{"d_model": 768, "n_head": 6, "activation": "tanh_gelu", "norm": "layernorm", "qk_norm": false, "tie_embeddings": true, "init_std_o": 0.00299, "init_std_up": 0.0127, "lr_head": 0.00603, "schedule": "cos", "train_tokens": 675500000, "steps": 10308}
MLP neurons of a small language model. Each row is named by its layer, matrix (down: output weights) and neuron, and shows model dimensions 624-687. Each number is 200 + 40 x the weight over its row's rms, rounded and kept within 0 to 999.
A block is one neuron, or neurons of one layer that tend to fire together. Before each block is what it responds to, as a language model described it from the Wikipedia text at the highest values.

Responds to: Mostly "under", as a preposition or prefix (under-21, underway, underfunded, under her name); also un-/anti- prefixes and "took/take" before "place", "born", "where".
L2.down62,205,224,252,102,171,141,257,190,181,223,215,231,176,174,225,156,221,216,196,134,212,212,184,121,149,159,140,154,114,174,184,161,213,233,222,163,280,172,238,254,216,206,167,234,139,229,168,153,142,222,201,228,241,178,183,194,230,265,141,264,261,156,266,170
L2.down143,226,178,198,195,173,116,199,249,201,179,148,218,246,121,191,148,123,193,181,202,200,188,227,173,199,194,219,208,226,243,147,220,221,210,204,155,166,144,159,207,172,258,221,190,211,204,241,149,212,167,115,220,233,206,213,153,212,238,179,248,205,270,227,191
L2.down2570,208,177,165,174,115,229,218,166,186,145,180,203,303,174,201,183,166,250,245,192,217,244,219,191,118,150,212,280,259,208,211,97,313,133,168,186,168,232,220,196,203,204,203,211,187,167,233,175,163,203,268,265,233,138,211,249,182,158,209,249,169,273,185,199
L2.down3632,232,252,195,198,126,253,220,207,231,257,172,150,164,215,247,217,158,213,198,123,200,229,228,231,178,237,165,220,249,235,230,205,270,236,203,237,168,209,230,228,163,220,184,194,181,135,223,180,214,195,207,295,230,149,208,191,235,167,225,162,272,241,142,187

Responds to: Mainly numbers or short words filling pipe-delimited Wikipedia table cells in sports stats and election results (101, 78, 100.0), plus scattered word-piece endings such as backl-og and mon-og-ram.
L6.down1621,198,274,214,260,155,193,204,212,214,207,274,253,228,87,180,254,246,201,204,208,221,191,234,237,188,171,183,235,117,166,180,261,216,161,188,232,255,229,178,237,192,173,221,206,184,181,200,254,229,166,193,121,165,136,240,198,157,145,216,262,267,184,186,152

Responds to: Word-piece continuations or whole tokens of people's first names, mostly in results tables, rosters and biographies, such as Dam-ien, Nik-ola, Mikh-ail.
L5.down1079,190,148,202,192,141,187,257,166,189,203,262,249,303,209,154,154,165,216,188,164,231,166,190,175,128,198,263,209,169,254,170,243,227,119,246,319,198,173,218,240,143,196,239,201,180,211,165,181,170,168,260,289,210,185,151,247,239,251,198,240,137,216,148,168
L5.down2478,166,179,174,226,216,154,240,239,218,190,252,166,164,165,226,255,222,274,207,266,146,170,221,155,211,185,210,251,113,197,135,128,96,156,196,240,212,170,233,172,203,246,143,141,177,198,198,160,138,187,254,173,231,213,207,150,192,231,183,137,234,125,238,210
L5.down2972,144,249,230,219,194,148,198,185,214,240,238,234,213,223,139,137,198,203,154,141,228,167,138,210,160,248,280,195,145,194,196,252,169,240,175,261,226,186,145,247,254,237,241,217,155,235,201,153,181,180,257,188,241,199,148,197,151,225,184,165,75,205,168,201
L5.down3065,82,195,231,270,219,237,204,156,218,202,281,168,250,175,226,169,131,193,167,231,229,161,140,218,249,222,211,185,214,203,229,154,202,175,223,248,240,226,185,205,121,217,228,188,204,211,189,194,168,253,232,195,152,244,165,327,207,206,193,192,135,208,180,189

Responds to: The first word or word piece of a label in a table cell, list item or heading, e.g. Relief, Best, Operator, Game.
L6.down3217,242,216,153,202,195,237,181,176,224,195,207,307,172,216,276,235,191,214,224,245,294,193,149,211,215,218,151,244,97,192,210,178,214,244,127,161,264,172,209,207,225,205,167,193,258,223,237,179,250,167,233,309,278,202,127,143,173,270,198,202,159,227,149,213

Responds to: Numbers in later cells of pipe- or semicolon-separated sports and election tables, e.g. goals-for 77, points 111, vote shares, and in-text stats like 93%.
L2.down2146,259,242,223,160,170,243,174,120,140,221,205,133,194,255,289,202,162,269,187,260,221,97,162,187,200,132,159,197,205,142,232,207,149,171,246,208,158,165,190,266,183,240,137,203,202,183,219,197,170,127,206,127,207,267,264,197,227,172,210,181,203,189,152,214
L2.down2163,280,160,203,181,208,209,200,179,193,199,229,224,190,213,187,147,247,180,233,241,187,185,157,145,177,181,118,219,240,246,175,207,223,180,236,163,179,209,181,236,160,269,292,171,152,156,226,259,183,93,202,189,214,271,189,186,150,157,238,218,212,148,157,234
L2.down3280,164,212,190,217,148,166,244,197,219,179,207,208,257,203,195,178,226,214,211,258,199,150,161,139,195,237,123,193,182,197,167,252,205,241,152,142,184,135,169,135,167,196,229,241,162,201,245,113,219,104,185,208,215,224,223,110,134,180,188,233,168,149,187,168
L2.down3330,202,261,141,158,180,156,203,152,157,165,153,164,182,183,143,196,174,244,198,160,222,210,210,153,264,177,154,113,241,191,143,256,201,241,266,218,200,180,129,170,165,190,139,196,226,224,182,202,263,182,126,127,207,160,244,182,169,177,226,195,163,193,222,199

Responds to: Number tokens, often the leading digits of a split number, giving counts in stats, tables and infoboxes, such as 36(4) yards, 107 minutes, 78,393 votes.
L5.down821,213,237,114,238,137,138,111,176,146,201,189,210,217,166,168,164,199,210,234,200,300,224,186,138,217,206,203,143,210,174,185,222,209,233,165,130,276,167,168,181,233,199,150,202,231,174,227,167,207,203,206,185,206,178,204,199,147,227,256,194,172,165,162,224
L5.down1263,216,109,223,160,164,231,215,202,184,210,209,173,256,194,157,161,241,103,232,135,220,237,196,208,131,243,155,249,222,107,252,152,185,242,180,236,233,219,208,199,192,178,214,255,184,185,239,214,188,136,212,214,133,249,192,203,200,313,153,172,190,86,209,179
L5.down1460,236,180,176,189,219,260,139,234,262,161,224,195,186,158,131,159,229,193,217,129,168,172,183,185,196,215,180,178,263,179,192,180,135,233,309,233,146,179,203,176,275,234,191,150,239,143,233,171,205,168,180,151,197,269,183,173,170,233,242,187,274,168,162,157
L5.down2101,250,299,187,167,144,219,161,163,230,255,246,202,204,204,190,173,180,225,265,237,138,199,183,213,177,230,184,186,190,160,243,251,185,202,268,168,166,268,113,163,208,146,250,294,173,172,241,240,299,222,164,150,159,165,157,183,204,187,173,204,160,201,77,199

Responds to: Tokens right before a bare infinitive verb, mostly infinitive "to" and modals or adverbs: "to be", "would obtain", "never sing", "fully besiege".
L5.down560,194,219,254,175,203,213,220,267,201,120,157,227,215,207,176,212,226,258,285,249,276,196,225,201,249,132,244,137,179,232,240,198,263,198,247,178,258,163,200,201,204,180,162,213,225,238,183,304,148,274,188,196,239,210,256,194,228,216,254,169,137,128,164,158
L5.down3256,186,199,205,238,138,235,151,217,187,187,163,183,207,183,216,189,168,215,208,205,91,201,221,147,187,187,207,214,186,147,247,219,164,216,196,206,165,207,203,152,209,152,253,150,207,218,206,178,203,197,230,147,236,232,173,169,119,183,200,168,208,216,260,243
L5.down3666,120,244,268,173,251,226,217,199,222,188,152,189,212,151,221,304,173,162,235,272,190,207,215,133,248,213,197,208,179,199,220,221,247,276,201,286,224,85,201,168,183,242,182,192,151,142,183,272,99,227,194,223,202,199,235,288,261,153,219,219,158,184,242,217
L5.down3670,250,199,205,205,260,221,220,163,182,245,108,219,186,246,197,214,154,245,135,239,202,166,198,166,125,194,248,186,241,185,216,293,270,132,209,182,190,200,206,222,215,143,135,216,175,231,167,264,216,181,228,213,202,224,175,211,145,193,187,195,147,184,151,198

Responds to: First word or word piece after a line break that starts a new paragraph or section heading in Wikipedia articles, e.g. In, On, Sched(ule), Week(ly).
L2.down620,320,223,210,233,165,305,190,211,213,162,194,157,188,190,165,179,190,212,233,233,242,128,145,228,213,211,161,214,226,232,240,152,198,229,220,132,204,230,183,231,186,237,151,235,292,149,203,165,252,229,176,224,231,246,231,106,173,224,186,198,176,180,170,188
L2.down2229,275,222,164,275,222,170,211,165,179,82,145,263,248,134,201,251,238,210,167,227,208,216,185,234,283,235,224,137,163,211,150,152,169,281,261,197,232,216,165,186,139,195,219,212,214,121,276,187,153,209,188,171,283,229,230,197,227,197,174,210,169,227,260,161
L2.down2609,172,195,155,228,203,160,186,210,206,171,143,289,193,185,159,202,214,161,223,236,214,153,195,202,170,255,202,214,165,213,228,104,224,106,225,190,207,280,258,139,179,178,193,199,262,159,143,229,203,207,271,156,243,113,214,217,241,258,251,204,180,204,214,140
L2.down3269,216,301,177,260,281,202,124,172,177,159,180,224,198,195,131,186,171,158,125,226,183,125,123,202,206,261,241,163,246,124,208,183,148,191,164,132,174,232,203,247,196,218,160,174,159,180,294,209,193,227,287,223,167,192,108,186,240,211,252,230,212,172,215,148

Responds to: Second word piece of a personal or place name after a capital-letter start, often in tables or lists, e.g. M-oman, S-onia, W-ade; also modifiers such as Eastern, local, Muslim.
L2.down989,206,225,166,238,178,183,223,225,288,198,242,261,222,197,253,185,165,219,117,225,196,189,222,215,167,185,260,245,165,188,216,188,231,285,235,231,215,205,198,218,164,261,224,214,180,205,152,167,186,147,193,208,265,176,117,193,258,251,176,181,166,194,186,237
L2.down1137,178,211,244,172,221,305,126,201,292,232,189,224,222,242,184,263,189,219,199,178,199,141,197,170,261,203,204,208,164,166,207,211,202,155,229,179,123,204,181,204,124,167,176,242,174,171,227,125,133,233,255,154,201,248,139,258,159,232,164,266,180,189,129,215
L2.down1393,233,115,161,195,212,251,79,171,272,169,229,131,207,216,188,128,148,185,214,232,232,190,203,176,207,193,186,174,177,163,245,137,150,242,300,185,200,229,149,203,275,234,222,201,149,194,177,140,180,159,245,139,250,238,183,267,189,123,202,242,118,162,162,246
L2.down2617,242,213,204,219,240,234,201,150,127,199,151,212,266,182,147,229,221,200,274,156,212,238,209,186,230,218,224,175,250,266,216,162,212,157,259,172,233,182,148,249,215,280,198,349,109,203,200,142,219,163,208,168,178,188,174,218,227,197,150,196,175,194,248,199

Responds to: Tokens that directly precede a base-form verb: infinitive to, modals (can, would, must), not, and adverbs between auxiliary and verb, e.g. "intended to", "could actually", "cannot truly".
L6.down1130,200,135,196,219,214,254,223,232,250,234,214,207,178,201,258,182,212,189,224,217,236,235,158,224,141,194,164,169,190,269,234,222,197,141,266,190,157,170,165,188,176,139,240,211,194,244,241,285,173,246,177,185,216,257,246,210,113,195,193,167,216,248,214,287

Responds to: Tokens after which a new noun phrase begins: clause-ending commas and reason "as", and transitive verb endings like convinced, blamed, marking, followed by the.
L5.down735,245,220,172,161,192,222,181,184,263,154,268,200,204,208,223,203,217,252,192,206,157,154,198,185,132,199,190,175,258,112,168,207,148,275,245,290,223,175,155,201,181,176,202,199,175,222,190,208,236,176,210,153,180,263,198,223,232,191,183,202,246,172,132,293
L5.down1003,276,218,214,205,283,236,222,231,217,208,201,191,216,154,195,171,249,177,213,263,229,226,229,156,198,266,181,178,282,177,214,224,226,176,225,246,252,160,166,200,140,180,255,166,254,134,197,208,244,223,165,202,244,240,211,240,221,303,201,199,175,217,160,204
L5.down2577,324,197,148,214,194,214,226,221,213,84,212,188,196,190,168,107,306,174,168,276,155,214,276,198,211,220,214,153,261,176,168,159,267,240,299,203,209,156,194,274,233,230,184,185,181,238,234,160,166,222,212,173,141,196,211,172,204,201,175,137,160,185,199,261
L5.down3101,174,197,169,194,180,169,189,190,200,157,204,188,191,225,186,199,220,191,181,289,193,191,245,206,152,182,214,211,200,192,184,187,168,240,248,198,146,187,128,178,226,203,160,223,208,186,228,227,205,142,241,164,192,177,150,114,176,138,254,195,156,291,241,213

Responds to: First part of a compound or prefixed word, predicting a suffix or second part: un- in uncommon, under, collect(ive), share(holders), co- and second- hyphens, and opening parentheses in table or list entries.
L6.down1112,132,175,272,262,177,245,175,192,227,249,177,122,208,155,211,210,233,195,182,221,267,222,208,192,225,158,191,231,216,180,220,136,174,140,181,153,212,175,166,167,167,221,225,180,176,193,169,163,120,174,183,169,194,237,186,210,107,286,202,232,240,216,220,275

Responds to: Tokens inside Wikipedia section headings after == or table column headers after |, e.g. Overview, Description, Plot, Exit, Release, Surface.
L5.down1270,194,179,223,152,113,207,202,179,198,160,236,164,233,170,198,169,194,213,256,171,217,250,140,217,323,198,169,219,313,202,198,159,290,226,284,222,269,230,281,174,256,155,232,196,239,253,221,187,173,153,237,232,234,221,171,175,204,199,160,150,207,165,243,217
L5.down1898,189,158,244,235,186,246,222,186,200,282,239,247,189,141,136,140,183,256,232,253,258,226,181,157,228,267,195,218,159,141,186,173,180,259,228,239,237,161,203,185,159,227,221,97,207,247,250,164,219,281,208,207,257,206,209,174,186,221,223,146,179,208,240,173
L5.down1944,235,231,163,159,216,233,271,171,286,193,201,228,244,121,172,135,132,196,236,206,189,141,239,200,216,170,201,214,227,198,200,184,173,206,212,222,196,221,207,282,189,183,124,190,270,149,217,213,265,203,220,225,234,88,193,193,155,237,208,191,262,81,197,229
L5.down3453,106,262,114,215,155,200,193,190,175,189,252,245,261,275,183,268,216,158,285,165,208,243,219,198,216,174,195,233,210,249,158,156,286,178,187,125,307,208,234,241,248,191,159,205,226,232,192,280,263,206,227,213,250,227,210,182,191,228,185,171,146,246,139,168

Responds to: Fires on the prepositions to and from marking change, transition, range or direction, as in changed from…to, up to, transition from.
L2.down316,205,170,296,181,174,240,200,176,166,147,113,196,153,195,104,180,214,246,188,211,203,132,150,191,179,214,219,125,187,146,208,297,198,167,198,231,241,177,289,143,205,183,204,195,258,207,205,218,133,231,135,203,193,288,267,193,158,211,196,178,207,168,220,178
L2.down2141,163,190,129,181,240,146,230,214,212,216,107,174,208,176,160,250,215,198,221,208,260,183,170,211,190,212,185,219,137,155,277,272,294,122,186,200,189,210,317,186,199,222,187,192,217,149,193,149,231,167,206,229,128,194,297,171,147,238,175,137,187,199,244,178
L2.down2439,178,181,261,147,203,233,255,263,150,119,250,155,190,204,203,264,293,293,206,230,172,149,196,210,221,156,205,154,206,100,223,223,163,106,192,199,221,192,160,203,159,202,238,218,168,246,240,177,236,237,119,172,216,252,137,163,173,112,253,154,258,200,193,216
L2.down3281,218,181,179,202,234,177,205,175,304,184,210,172,212,231,132,195,170,162,228,236,268,129,210,173,200,176,148,251,204,124,268,250,209,148,210,169,218,260,211,283,250,188,143,157,248,145,193,196,228,227,207,222,216,203,163,176,144,270,223,231,160,209,203,218

Responds to: Last token of a person's first name just before the surname, often in tables or name lists (Jul-ie, Rebec-ca, David); also team-name colons before scorer surnames.
L6.down2016,192,160,276,241,199,236,211,219,199,213,144,223,189,233,201,207,204,228,208,277,234,234,203,228,283,206,246,197,188,257,260,201,243,173,202,212,230,285,176,176,193,176,164,183,152,166,247,212,134,152,242,170,208,223,172,195,226,207,223,235,149,218,214,142